config.toml
d_mlp = 832
vocab_size = 8192
norm_eps = 1e-05
qk_norm = true
init_std_qkv = 0.0321
optimizer = "muon_variant"
warmup_steps = 0
decay_shape = "linear"
final_lr_fraction = 0.05
MLP neurons of a small language model. Each row is named by its layer, matrix (gate and up: input weights; down: output weights) and neuron, and shows model dimensions 160-287. Each number is 500 + 40 x the weight over its row's rms, rounded and kept within 0 to 999. Numbers have three digits each. A neuron's up and down rows have the sign that makes its largest values positive.
After each neuron's rows, "fires in" lists the words (lower case) most often at its 100 highest values on Wikipedia text that the model never trained on.

L15.gate745:527531472488539458435560525463493508561412508499486460556587529569475515521521558513457548507467462573505578533580565508451528516500497490412488512513485512381539434571608488570442497560514496469502502485476493450502524470490509563513501586542507465463528513468492476507506541527461503484392522512454566474578517463429488582482435486460473482460480516472527505511501485518441556533530
L15.up745:456531486635608486548562486480515518478508466572506487490542548507454462460426529451483553500493534543490553463508456473534559503507540485477494548537484491548530494504534521574434539518572492593500493482548489535458495518503540477505519473472421506498476466535596519504518507542491530481529539450472526504460461499507516459540429482508502512520590514484440531492540418540561576539496
L15.down745:522520489504532453475536491485564455542474497506519555495500561526401520413540563471546554474496483486452574453527502515485536502534527535526523526512503469489471557595436528455431479517493505453415516533509563473449468470463488532541531506541435514505479487486530540424493534470529523561451496488492578465461476537563440505433433504456506435497492512486456395441521492525523560412498
fires in: "to", "which", "that"

L9.gate99:535507597568491483438577520508448445467540463484550411484525457519535535527540474429499464468580471465504505521498483481428515476521452471535455499464485510501458483470512510512443513484509528477459531600494495506516478509478466432573541491444548494457495509385439537526551553457508587497532466393479492450441504504505511538469501485496459549503459551453561502500469557502481472501423
L9.up99:511485470477569479530443518530509437462540499521536507490571502436513523435563458510483498461503464548519527533502509481436528462534521482480524500615527480493496509588537410490532504456431526534503504471579478491486529519486486456450542481486472499443460495574480529492503527435545516497519490567483494428510530539504518547465486427456486524507525547520442482473413462487412481489424
L9.down99:494475493517510578574517517494535401597506456463473434475516493438438502460532482534448449464422498516518447603475533522482549544507519525480435464491507464509519456517507532485435518416517546448495388455475510489487555427540530466503438514444466506494525517525500516525454474523539481460489498553538564512490532482584546519456459466502479528497520592497556495482464485566461501470497
fires in: "would", "will", "had", "to", "having", "who"

L20.gate215:468486526533519494516536504534541534530568533516501539473525545489464456473468495476483507489505449507471557508480500493464498470581533566479513530499582447538423502550462502495481500491468568480466535476511548481463467535490501541481534520533579484513490492464521526521442488490557397522444447509467562454501443507525503557441490503518444517457528463546484502480519474559532490443483
L20.up215:501514492504499514541540538589506559518520516499475478535527436489505502421517428532456509423497431596521520476483550430504526553529543470518552564443461505515574435497472515451506518477527429459484589522504504486433444464504535466520503521544503446432461472541439472523393446412476517504534479499457524432455470519493471496497480455477488508454441454477420481565481467456447506516465
L20.down215:531468535564494441477476577497512440475507594502455495493507509475554413571476532484442493491560501499491514484544484475499545490444476469491481474531498533542531444481555461500479480567505568499468501440476540509468562503491503523420522459481561473464454535443452511581445425513415537494524538462491527478497494485486517488452525514506475522515479446544424466450510520528471540512432
fires in: "he", "also", "she", "to"

L9.gate30:500500488500491548436504497447503524530488573463513478514508511531452497546491459447456544562536448464505500521522463421498544494473549515489470560475488473484493523489559509456479532507479532552550503479467479463509453515432519523572421516557556476531463467526434510557515450555413538535524591540546509485493525518496493533535430404460505519501446509521433518443486454558544504411522
L9.up30:561524589560520488514567519485496454456501467480565484499541516475499456520463430554507513511515534544445505552485527490489482558542532510472524492509568484517435463534455503531492480459528523496461490504485552437487526558510527528554496508432502597490533492473526518525493471484491522517562435536549515526506601457499565467466557525438513488509509512472532479484516531467508533521466
L9.down30:514459494505569572483488449509482529605465486415564458510485479556514477541500512470487374491506471491425488547559502464497523550550473490453532457468561511511552526501463482540501471472554505526507524512496496509472540457500444460543438492492521506521493498500490455464458416546458517543514408430395518472436478557529466477575494543533602419456498536585535369541500537531501514441537
fires in: "an", "the"

L11.gate104:577513472487516531527556506495436502468485517494464520501516515453504520525455565478507532488491606482502562525458569494515598495415531473483526472437479497528548430503485440529525468563465520526459489541508543481446515441471508521456510554508514436461522537484523500494543470513556487528533536458480417544431535479511538480465505488518570522483520570500530478496484469497477531490481
L11.up104:517532489411466506524499479547540508570541542531539452526492505484484461469514482511467460465490494538521526552509480478474569509489551515487500482488451475423491496450455576513491566459512498506532515513514494486541453436538492480481553461414478481499518592487508461534521558581551473525499423494511559524479458528451541511520468455486452462480454581481495494482469435497493520601491
L11.down104:494494477514508443553516571478501463480497524496504591458501566528441435499518541512503495538572525496508557458514479538445578513554508456467515450478526480482459485502461483558485454487466509466459450487565534495511550542505406503521440491520569492517482435529467506535560528472487568441464581419421503512497465499487515527464566517502505549508493512538550529461519516475495550518493
fires in: "to", "for", "as", "had", "gained"

L11.gate718:530456512493507491453503546473402450495491509479487523468494504474485540474461416515479497489537518454524449532481466444493485423416467538500465521523506492522535517491468523484497494590458467516485472467489525469536398518540556494483457492509487450458456487499543509545460483431477478527500473509534485498517501593486555523527478486508421477433423531554494563487510471509517528562476
L11.up718:518526556466497534591447536536535535540607528478465507517439475561486526456504517482436505466573535443576531467467504550439519523502536485495487466552508550519536493527406512537551487471490533552489492511510468560446487504559515502461460552549471463405412420502495392487434550459417484530494478422540529541491529416527480527423513433482509592492483453487490541468500537447426469485529
L11.down718:489452480534505509494582421551546518588542533458484555547543534461594528531486514493498532400498491524542424460514493482525487495448488514446540510500502517536480388513413444486388494417502525450466491516508483470504515492491454506633461479478482520541495491418526490517499484447552411523518521483462510514474490529483445483475537530443520464536544524546473483490507449515523523516483
fires in: "had", "has", "have", "he", "court", "to"

L3.gate556:545505547497478489487550473502490461446549456495525556462491429431497474531427533530516473542505581520457513514496476488514527491528499501529513473546473531568508534576493455562563540512544535506517512483538530546533484572579539536535497471410525476502501508552527581551522550472491479528463498506461478440545492500496577463528463503552555503483477540590510476507477507550559527457523
L3.up556:521569458485527524564535498509497492511531485526537544529499514455513480492560538530490517495494550484463452505490522500527481463475470504486529527490493501518528560500569460468496476479506583458431526431490449488473509536547555541513506481460458479577485564513459520501574564565525431455512446486544487467420461446470448442516453490495519577440480547501554524535541552487556546440504
L3.down556:555472519525544512437519494547545496492520502452474478421485540574480504493499526448511531461422517532471503505485520521517468487484507481538463494452483477533511496501561432558545435509470504500496506468512539502474472519506514477484509524498491495489562527553483469463510527505516564467504511556535468490520477511532516550499515479473508465490509550542549498483423462490559550450505
fires in: "will", "would", "to", "not", "must", "can"

L16.gate634:520431461430553485536502493518522464437461603477499551463552552546435433496449543525445562468441534509496466574462471431555480457517522522509504506510469506501537510462574534503448500462562558498527491491495498435471505421501496534510428493476459423433480513561485553541467537489525475444533531444425495538498555535484552544468558456526533502537480579548502453555445539490477521532525
L16.up634:491458477505502593486515448425502537496539457540518531484485503464443574483542581471492458453468495541449525480496448479558453493483516558496452574433452550447497459484498494472464507533527489474512530438537490474517513459522539500565529518429477429520429458490494450566490503518525509561393504432474521505491429489550478524588443438502462449482522474518538525489465495550501508484459
L16.down634:547490453546556454426577505550543517561552489514444400445505521606485486510456501463489511479526494476469545483536458532480541491479462456436455495544470504503498482480502560515500496500518452503505560543463519588469475463463500512488505460510498512519501498552582516464518519503459547546498518504478526510498510518462482494585458524476483499483519472480515470474439489556520467523495
fires in: "would", "to", "will", "who", "that", "can"

L11.gate716:547503521472495456432500570548536477525511498532482539459568464519498540494496455555504549517490521508545439434475424436447521404512518539466467407493540559538480494485516486502492534453569511507580541487564523533556468513492576453451538503498548538564448462537492558535508484528502546500521491520500497489556513537409522500593488579493535529482531452462565474504457512529521491572464
L11.up716:439531484458510431482492512524513443496502493473541512523505455565550515469462506489486508532555583470493532412486487521563477495431540463540483498426495507479482552555518481474488483456512523478487452491515477524521562493543550581493498524528625460521476479484588486426523492552530466529507511594533497414478486495495508525496480514511431509470468556567512443514606465527588529613519
L11.down716:505512483418465520483484502440483544530379545527480490494558554462517487563583505459487430525464530455458503478507499506593421491450539492529415499459541528516529550483513557512447491511457571500551505497487503527548420461527503500519534532512445491486490512565473536469572568510458569494493508532451470533527500591506483497543457483537572458613452516466597518543545547501484488524521
fires in: "was", "is", "not"

L2.gate715:521476364530473470550488501486456511478565496456443535523411488479520463422493470446506436545577489540561455512513512522615473481493443511517491483524509505544582499469531475467545532449563511486552559460514533481515516477489494500561466466523505433483503489400459526519440481440501548463460445493476478543469494558528561451507501451524450499436470491484482489512518498550444498496434
L2.up715:523478480599489524515533561444576495539575544457474503512481480473477541481503475457510488592498502554538444564528531468553475484478490503474481496549501466499566516581495586484518516507524502432465513461498513463472514516515463547529528487531529460562447540467539524517426525462466559456456544475538456530552486511480570533482525493472492502452465482443553495492514498502529497456494
L2.down715:586472513581507544445519487535486555563556524487451570502510489505544532496543459562493528526530468495455450490532506495545547492552523558436553465550520528444556528556496494487489508469454546457490543520513473512493406454464569448481553477448455523517537425446475491519497540487488473503462483553419469532535495447453482545508501487497520479495506497452482517463543451468569564486527
fires in: "him", "out", "over", "for", "it", "them"

L8.gate12:515529559480494508459531547554507510509503558593470480493494508491502509426524446482516508460620540444548499479445511506454469504475558495508447461523517523503514484504531540502463429508448526489496538452646501480542495561515518514531496514468490509484512473562458546457528557473524483551499496517572508468538590551563474540531425528501556581503462474503460446503508465482502490554459
L8.up12:522476534494481495571581525557494493569553519514572552553577529439505466512502506506477454529474523483500504487516400539467549471512514440491396483494462477547497456549511519506604511530470469495488478519533498604541484592511558620461508525512404453483448530471488534491509509541495499494490535520423537452520507479470520438498451499480469540558541510539471524535573557429523472504447
L8.down12:530512444512506512470440434532474540501491517474560525513494536525537533465520436485498553477535510526483427466523508530537485497505577505531462521520506541495495465453527513458480491542519537511442523482475460584482569608509411559502450522487461489518486417477474530440511462511471463423480418462471501441552456532524532533524464505526490520457485453509466410529479459525472581551473
fires in: "of", "to", "in", "not"

L19.gate581:520486442504465455555489542512514520440542558521448570484503454476504456493524450501494592471570526535491518548407435520531597510499500447499526512505498535544451518521525490474492487485488544454438527505512437506468509464482494540581518514583486477510476505459483528512523609485433464519494487530447503504456517466487494449433481450486517493439536482577517516460454545512454535530522
L19.up581:516436492522507567561450486461471495495503460555518536480492489493527465487575471535498523464468518545530475515532512505566582517572538528483474472525547490492528522464467484502538510529554472519511534500523419547537526425471526519570484526527476482462504486453470506550489496538474466455544572508468494517435554521564477438411556431495467505419490433503526524446541536515447572570449
L19.down581:530546540481562421462508488458499559548534453525536526499509560529483513467459650418524504529450495478473504488494438457548461551481478483451478537536547477463531472478512527514460476536483482556480502529509524463536442481501517495479514510442561477451444520540488534449553495471591550485444462466535564466466510490471449501545534422451524412509456446446511457483439443524467499507507
fires in: "it", "he", "that", "who", "xavier", "which"

L3.gate410:447526468482543494564504482499529489498512532487513487423469447547515433493493544427486556497438502491518549551464522434561531504409482506512458494516503500496446448490498561510473564555499553509501585544500486541444454447457468456438496544511460576518558542525433504477474545557541560471547442496477461491485519450449534533501478522500505411515580535497439443465582477506564498512475
L3.up410:569566460480515493472519573546494452515546529545488527476519488511490546487504549423463449496469449492502452544480463456479507559463541461496538476463502538489501434420398457526492535470445550530541552475490534488461626466510560466475574481542519510458505492549540494584442468522495490489531479502519494498490533471506528476480537524493543449522536591560468563517512474412501552561458
L3.down410:536541535506509552556521445520456487532426448524436488538480506476531473524388497451458417511492512535502587477461503413488473508511469506423434466509455466546535496455441565469546480573490490482523493503475512512515516517546525550480522521617447510488476474505511472498434453525581547469498433499534508501520537525477504501500586471536561514578565547519544538484565465497459498544539
fires in: "since", "as", "to", "until", "because", "mumbai"

L8.gate807:479502492495501534525530565511472540492513510446550560428491469521497472550461533383520491559530550458556515526452492435468484530528533460483489532478527444528514492441467447442488563527544547521497543480511519470480478481516515489493458534541490517521448531492486483531522449477430497444493501513403514446412505507503440456549465467462498533501437528536428479511452519573458482480419
L8.up807:490522446532469513425441498481499465458513574468521535505492481492537493525520511533421502491498487532488469529509475457514461479535489458593537477513579416545496493497518541565452437445501488586502530539551480507561542444435484505488527502510549465511518509482493487584471480465463481483504413451520513498544492484487528462501488471563559527533517443508540443513525431525565520533428
L8.down807:525499492523430426447457485493496483460474482446482425486458453424560472499433531500448516527487488424494489445513429494475484393500468437466486485506530560411558486539513498487559505457493460556486495504448486569540520532452507488419577503505565431484523553477501559483499525499471476481505430512472502561567386442416463487506435467432445473558506518489497497482484479446539531519521
fires in: "after", "during", "for"

L11.gate623:440539519517419489469507514490533539454498464448486458509487561549446475549490495451464541499523458463537461465446459509449509490482430562485464485447565511462547508580585513441554525483462423506490494524491568532522515477528481513425487457517507544480490514556411536549577469541498456482429477536508506484461446469548530516436448490436530523440432519516493546453520479528485548449450
L11.up623:456521503498483474568504455483579469540565541476467506425534534563445492486489564483443499476509517506580541478463524467420509516505446567553451478514542447564510445597529511492462493574469428469434555463470502457467540470528502477505491464546489535526500519496509488525450483494412475506534587529498501463398527514470450502512520550440511460520433497518488501471499506518443576534437
L11.down623:440495509518503526516543460486537536503526473557535469504539488575557538496521523454470527564494488472480516538468509476514485588467532493516552529445490459482554521477527428571497543475473506470478503489530491478527460496542508470551502476514545487501475543492491458535564515436478412435481504522433448454427464530540446511497486406529463550580460516494527458500553503492488549532523
fires in: "the", "double"

L11.gate728:507521519500448568540561464424481556474568434554476540576475517569457480464440554451500510490566506501571543531481566460493500501481495487435476407458502514563527433455543475545529535567509504489475469546503460496418495532503449482460460444516521527466506419508496537446465482460543511521472559505523483478495568571568484513495503494491469554499508504531510467524483535477535492543480
L11.up728:530535467463478451508538497541542526528484428518528443514476557546460446427454512447545498462471486460435538576441555470497578463469470450482511490487560472540498515552475476475505500543496553506438462503539509551515464564514506474520525506562460582472527551522439483491587501467511494511494481429533476519477436472505500485519562530510570555437490530442604531455462539505441559523549
L11.down728:517495522475495544561453496478469524530465439504428461481477489521468479499403507463513463584485463581422509463543438489541519507475445482430547450473497482554545578455549488497523464521548514505486478555501514478484567644468547505535465480559519535499587510443490575532476454533490523543512459545551453497452461505514441509492451563478520534459475555521473436557457527520490469485451
fires in: "the"

L10.gate764:525472474490508449393505535497436515448544479464500541466470507500484502461479488528495477453489474463546489436472511445504481456434597504440481436441447500427483454536495492535492547469532457480508478462463512501504541497511489585524512439494495422569427514545506574520577441490490471531483451454524508494483537580484490493503452562486479572482428524534492544503446443516504586546455
L10.up764:508495509522460502384427519464529520539496519446495489566455526447473504530482470474491474492504520533459453517492449465492512519556495552477424487496533486612547397514573483556431492535503490484475477511495496494516511491541470405497459523497488556481504465547543493525551514489547494542434547416471497485507443614540476503452550527507430467422478569534482534490528470532494555539475
L10.down764:576451548570498445480505523420523471510467458540467535533520472562428517509512495442453504463570548525466515527500501508459520576520565522471485470503532506508502443525582538468452476430543499491445534510518472504459483476458532459454479467489504500567546530432518481478479454485489455523510488489549506529540400496479465468563516519475450485569538504553463477495423468504491444516492
fires in: "to", "he", "that", "which", "not"

L9.gate424:504485465525442453421530514512552527583487499515478493453464542515514463496494563459493455453512463531445546471518456495540521486521495490541432475446498507490540516461555471494478498545538517470482562505500494444405486517516553479603456508489511519544521467472470507580441526470535483485381567492525455504547557522504525450468528536491467436404538512542467529497507472521510514517458
L9.up424:550513467539509567491540483480517463455521560471543513571426487503507457561481532496509522433457504513465495509490498461531496490524467511482532524543480522543466507517537518550494511537476546476557529451462510525524484488497506561468526501464464457476505465513471524441506441514476530536538554539463492535432531497571551528495510507482594435479517433526531566495468603572565481486424
L9.down424:484452588556537471500429557473501533457513527469474450492519470528491479558501532479460474467508560565477522441495527488467453583495437510530498454518520542513539416559472513569467488512525405510543484521484456428504542489598479532492525482359555488531555517499513471490545535507485525530472424442487474559486521568470551534492539498514571512447471487493538541502523478462533497504545
fires in: "of", "the"

L21.gate819:454450502457417483578488544434508475536446461473523444481428519482505497547520544380528476465532517454525532472548461493466457477516445509561483491479483518495524485477453444466521461461554553495503508523462500482477473379537485545456470492520541523488567450458509572454534517473485451582533588498568583438443437587510488512493419451490558465422538506601498454444522460521528529475409
L21.up819:505456417523526482519552473546542491450553428509459486532509555501444466475517443512507529487512496505553481534484468444481566450462526508552489515476530472527479482587553463501503551563465589484513546587460525500520492442447548561564435442540493502524501561381512529449492514511526484443512470417515474527482576467486531515516523474518477451472461571484505503427486544508478589552478
L21.down819:494424487489499487523518440540508555564485530517495444530473476554524558508530482455587496469506501500494464517485439395527473512518431537575443499489521562469488533512555488501567485515477463508542531493548491438545500416449571522484571553472511512483478513475455462529542432549508503489482459466578502518465601507501533588537526536533558472494508551498507422465478530536466564443455
fires in: "an"

L10.gate282:513437522535496414448519454530506475510504527491493466499500584556493483485447441474422567495611553504559518509521507540465554509471473469481564475543486485526508472514511534513386507518489524447506485473549609460557515408587505437489450490519508507490535475505482595491556516469523475532545462512438506490479518544499509423502493502480518455512431505500506449441452454446487496596533
L10.up282:457503516543540488481467511497475524503547566499528479511480492575549510499419433549491456547545452573506509480500501467489555565420481491443569561558535488479494492487505517535406531444520554435483493499514501531543501455604464504509459506619536556455498479468531483461512492491511487540515517480495455539518517527508562566573510581453516451498472413532498535556450503507520395526510
L10.down282:456522450565512508476556531499492459484570563490461553485589540559564462555495495521511479391408498538460451512439450477482459480534462519405544484594502518507446493572492453522487490500492548484507382464524538487482522475541474510554433492511504437480490475486538496503494549468523579493437490539466550465484533469489455493553572579493502487476520511524459545514462494462494488539514
fires in: "had", "being", "having", "trolicaphyllium", "been", "have"

L16.gate783:457546559515491530494494515480517502486452540470495566511536507439446504508487455441499515529540549508442543473476477560480534514441517553478461424496512439530491531448498459455540446543489487515491554551534510553466562487570474487444513440476469499484500540465533467464519428461521425509404542496497455497462538496557537538506523423450512489527532453449493558479469542573431575516524
L16.up783:481414453503492470493525399493480481491594476456499489438485497505571537436485498477442545519499452523471505487495451507508488531510407513448465587460441443493490457444433484487516485503516441553501502434443614521521493462436482465502452525515473507494452475539485486493501481416426542532493491491425492441496496517426487410458474471462467579414522514451467495569486482497436503535531
L16.down783:522446500537456506534422387516470464490485526392513470513508551535439517587441467456491467496514541528575474493500521570493528521460489511464546475463542391503481396506514507537488486477477525475530452464548502467449556497568465555481554495496522500476515515499515538591450544497485493535525412465472517516448473506496448521491512546429520385589529590503517532526583450514515481470516
fires in: "as", "to", "only", "a", "in"

L20.gate67:494508519452502511570524511466467547483511573440405502438488517484547496523454543495522505493491494451480501563474521516486558514505478542518576469374526561480521499478450432480457473521525507437494476513491472521493477581539438533468517551501451394562450469484444554474533484499555438499489488458469488468529494493560476502465518445519451478497497540576515575512485510545506553494585
L20.up67:548503535560542550486498484462425503477481532507479481473457522451529462479492500528500515470477477502490471467530506475510575491489515451548483495426483531493447513481520455555533474561490570474482520518545490458488500538505518570493472525455442456547481510510434513575577521527497515493497502481481421458506499533535516534492517403543490491491525470537533456527397520531579535502523
L20.down67:479475529457482469519536475495519434484491500604539506511461499546502583574478518492488524451397517489501511518556473475518450472525521493522481507553558485499499509505544506536483538465455490509464532467463517434503499446460542402484568451509499536536499551477512572402457465532546571482525420532558596408470460557492496496600407528551554527460496465458491500501466476540491521503490
fires in: "would", "can", "will", "may", "they", "must"

L10.gate426:521464449493502511528507527512464408467527519492498490504483437521492532513447512531436411488444564469485540471454469390401546533547497485511469457449496463548464499488475481502496532484507471487471501455484475459477497487530528504578516542503485539514513494568521451478497502516560477470457517523573529543551564528513512519557581511502488412484466555436535517458543493585469550535491
L10.up426:543518509468489517539526567490483535565524508472469436484543490536499456522466518513462434546514507511518452430495466533493508536515465580532491493399499463521455480473476530499503522469598454460583527500516513513441481575511512468496511478504502517564448501482522460449472577494519576382521538498503492519503543480465427503533452538483482472494415551482544472508541475556503542475453
L10.down426:556464427452485490529465513530544461497516496402533469512450533505517540491513437510562465493478471495439488507518494469490536475474505496559497485473513500513492463435446487532426549526429456469518509565452526499588501543474542548444439519476549514494426486546482480464528476485535534445448523536480574492522548506550543544542584501487513472514457520476526493514453479459518472503555
fires in: "the", "a", "relegation", "zip"

L3.gate271:364503485563530493478514479490484484528512480572509581423445497515496465511510544476487530546541483560474501527522480455484465520552509533531457505499450440479485526468465530480517487505494471574494526522502501535521552546511525404575449545448517555523505513485520489507476510477501553471574576492507487578498512492523421527523437426513507535468561505542471429527507484489447494509509
L3.up271:422450508496499548475507522463469439458497496529615571526446513521530464472486521491530498467519553577455512553465481484475479440471572458524411480540445404515489480461529523485554474488488460495422529468513456465499496479490498483541445419533548529471491505524452496478505495468495545518538525516532545576492508512535506577550428491486503525512497479443587467516452475586473455475441
L3.down271:420511475547524460615474510499509467447422521517479486491485495474419479491506489479556482465474520526424439495507539492569482537505475402495443515518488516462539450528584423494547458513519509547418526497522504530449437514541491469537511521560437506545530526562534408506438438435524500472538469556517487610463542487503535461473530474526441513542496434431514485469504454546441502506459
fires in: "of", "for", "to", "despite", "with"

L8.gate414:524438441466476575481554499588508451506589541471488554483524531490527512470443459555489472582527482495534536490489536471504534478482463479440464460497471426535512548503602448494553505497532484503504523573548536524542535516564540495553496487501472507504503520509526582490503504531420529531457472503513470519489412554494506536541478463561547520499531534535514455455554524566502531529510
L8.up414:490562462447531515462485546526472499494519449425559533480481513511548526546446460521466361521458531381434500514518464570534537522458497516498573451521527451481428532504490556470515485542537528487513503457464538525490531502505457439492542462437528470517459418540545518479497517542511488403403559568511498462565521527517522497481522508562476460521540585467534475537527492493564453402540
L8.down414:445522463505502596520487499506448459523453495531501413448418541526456484510491433562492469487442510423508410424547472459551468484495456445456479491446474439556476551530441473522525472457473534456567500465569482442492576439472499509537567511485556425499473481504508419499572455525459524489508558536494540484546493516470546460496639524569502499515476488525508437488537552521524501577507
fires in: "was", "is", "on", "been", "lodge", "were"

L15.gate140:512479465470491498536515486550526480488500473539503507547476521538524511555483468512442520495552542484518503471520520554527572517518450428471530547460456435483490497507559435452464497519516525520517462529422476432528549522509568506509460481529490476486498466391495494521501490450424496449597522486452434452485510548536467414499527512497473563500467463496478555582503495563480475574486
L15.up140:526467506490496531545482533514499505501513530540513463558551576449532468551456504422456472485489458524459478454472467462500467509593565523524422514540524458552551502455484410484532559506530520599513515548486593470489560495524535483560456451497547436468525504504531501473514540486514440518432479438541432432430550554513547450482490446451469454542491510449560539495501501455435465511542
L15.down140:543459523506532484471461451515458505481459589543467493527525475465478488520504469571483440444435508424486482528495525527454554531529455475487478515463529491475491515488461430507468511473476507515448469539459552501442510545488446463512502468523456487524517558516452516517529575511498489514548489507503488438542516508522524427544563558466546438389592484533521474528512450521532502500553
fires in: "a", "the"

L8.gate503:548488531488463537508509402466492538456507505537480464442508511498460509487462526496478477479467533517500515501464511499538548424461521498592510427482476514557482523491514567515534512487488566544486494432529465472546522564538539561505478509463555462542468463442433497525491577437496487483478445489493490469538548463558573559524465435521474464486430508468547528462352489513466415444540
L8.up503:440496484488465502552446479525456447467563488542545560558526489485545539532410541519563479449551539508585517511535539504504522493442558451509553406511452516478440495428573527530535515588504502556558535617546499531415540521533464544458519523456506538539480531501552478501471476562487490503555399512515529485551573502495478517502517377458449490567493461435475509558472504541461559493494
L8.down503:498564504491503523475500501448474493453492448542493512444541498591489447471481512392461506470437511542384464498508519496520522429474458597531506503495485492553474463417535488441529486480509507545520419516456528477551453497512529562474513525408482481479515534511500524534453495412557468500405471503501480488589464532499462502543505523525487434587539550488497493510441483530537509506471
fires in: "can", "will", "canvas", "would"

L10.gate496:511549522463522458487524485495497555445523464494557510504474446516507473426469437545516496515523594528484458513503529470491524506515522556503555504421495549486542487597557461497487538589501498477491547456517571445467483541503511543429512480454551499475445446578543506549479447507585465483469477477503433467491546593541518595414434501513529453536475528503409485542523530603532436515534
L10.up496:511546536538518482521479552464464498627507527490497500489539491539507487516540516491514487457497463516483542512516464501506444503455551564505398520451518456493521447515491475518463449491531464417511512517515464498580447532514499509450497540485407462423560471532460450541570531529576472440447478468544463505495526496498457509451527458505548492499527585544487579496493422572479499515540
L10.down496:545472460473478480447480450485505571455464497548429493476446561499475507473462520442474450448589451413486468461512466451510599484538450489484520464527526471478505525534464508466495461505496527528484441530514583483502478500520524589440487471494551546509465521489544548453478460488513501480521489509539480482544451527522543471522570567433478500477449485543542506514498478580505511455485
fires in: "to", "would", "will"

L21.gate352:476449523509535454509544469498509464529479485462479465447548504512515383412487569536496477472502484409456487452448454506526514441445536516523505448486503421476518519545488429469461515488465462516465478510530419481477520517508531438495600510476446517528573541475466546486520539503536457475528488536577474445464467514504562497525574484505571533483484507528522517548513454499508519463437
L21.up352:515568488514576462504544405524458510535486561499503457419490461460544441537531452523455512492524385493426466505493511526533424487435510447465478471480423553409461510496517555526522524487489504555523467508514470505508500592528468513507487480494461439495480516520539459584484511464524523455536428473511547545532515480544579591502532494505492443539470544490472525469459479558531507526476
L21.down352:524440517484537437486546562532478492465544503523488528463572547499432477496449463429544483487487474509508576455590439482459522457515529547493568503472560492493489458512490455528513510556476494543522460537487525500592542480467533551471474546467521494473521519533516492414528432574441507476520463491486509448517542540533515526461484509500482461453561507486552500511396415513456429463503
fires in: "can", "to", "would", "could"

L2.gate47:488515413496527435512510551435512555466492560544550518497562511493483456477477412551509491558474522515500504469467519548538502435459498457511558523518529477420475556531518554410478542514502516615496492510521468525462538452460533483455456466498534508487536499537441513566538482502518496491515472511472576518531597473448513517590508525507420558525527474522479523477565513473498580455477
L2.up47:411510516550497435488482451463531470484488480502527481582451439501500433490483550573445552479448478539556540555421441569610494446543490514483503501546514516465493465464492541489433538565545550510430467493542535513475463494457561547498443501554514488433539490457479549497531542499535542483473557520547498532446534436505511488564513599473499502573533516471497484490520570476501510434530
L2.down47:453524496466474496489408475436502463500501521479430455549446478486498477530504522575523561552458492589533543440440469490521511490567429522450466480539446521531475394458564492574507448499513479565488515433439535520540480476440513501498460485526546556483508513530470426491488550504503558539534479493520514567512487476476553412515519586535525507521550535481457524528537546459468507523488
fires in: "that", "those", "omega", "some", "democratic"

L9.gate256:512429580537453516498460492514452415446472575505562549435532529527520519464495500403504556466437563584450534447530550511516571499523514453506538457483465460411458444463499478519522509542463448485503474482436517543489451490458473546503546475454508383540527479549490532503458486511440569458478555539501579500500516550507457544528493455433610462430475498503491524556479499530527566508492
L9.up256:545517502512525490506496460528487522528445481533556563452575530476488426493531463576483529538469441436509514516527459417489472488502478469535536502548442486537498533526519578477487499531402486486503551559597508510422484507517467448470501530447486478520463522469486499467444540566485524491543455462504526469513505443525555585491519473456486541486467545515479486522463415565459558475480
L9.down256:524420559494507475521437491484451461533483511464470497484507470556480522521515523453507472452485540515392534530504520505564491567467463493502492469425537518534518493445513492512439544543445495537449513510494563507549484478497510524549527460477535508564524498527437475508420480471502520459379438516472513458542526443553519465453505530478472483484517549570533481478434437527520527461489
fires in: "to", "can", "would", "could", "will"

L15.gate689:460468488592525474483564502482492496497535499429527498507490516500511535480439450450527439546456495523540526489413546492475534531537486471505516471412494419449539489476457416455504493477524468485465559488378482528462524517501496515514458492534492456478516483466501543450461531478499495489491480560508490498463502632498518500517576488531442471510515532476476605496506474499531560590502
L15.up689:529473458468489469512509516518449472470588450490564473548515559435432470501469525468538477482578532561493537477446488517465512502551477435502527519424460409511475483513498486482495431435527510508450551525403525480458479528551559504513436504495473493551550520520480486446520505404538487534564440492533523469430552552529548480547462539518449465473519542458468555483446467557515554534553
L15.down689:474534541456524556496483484540539427441425494520478523480533511470567510516522508512521525459464472542517452434529528471498514522485556533445531540458564548476523518497520526543500496509447458534511396537489445460478546541516480496530502474556506591481496510511490540570518551519460460478463526522447593502482443493434515530508456457485559534532550509484470432530520515557503472570511
fires in: "the", "a", "this"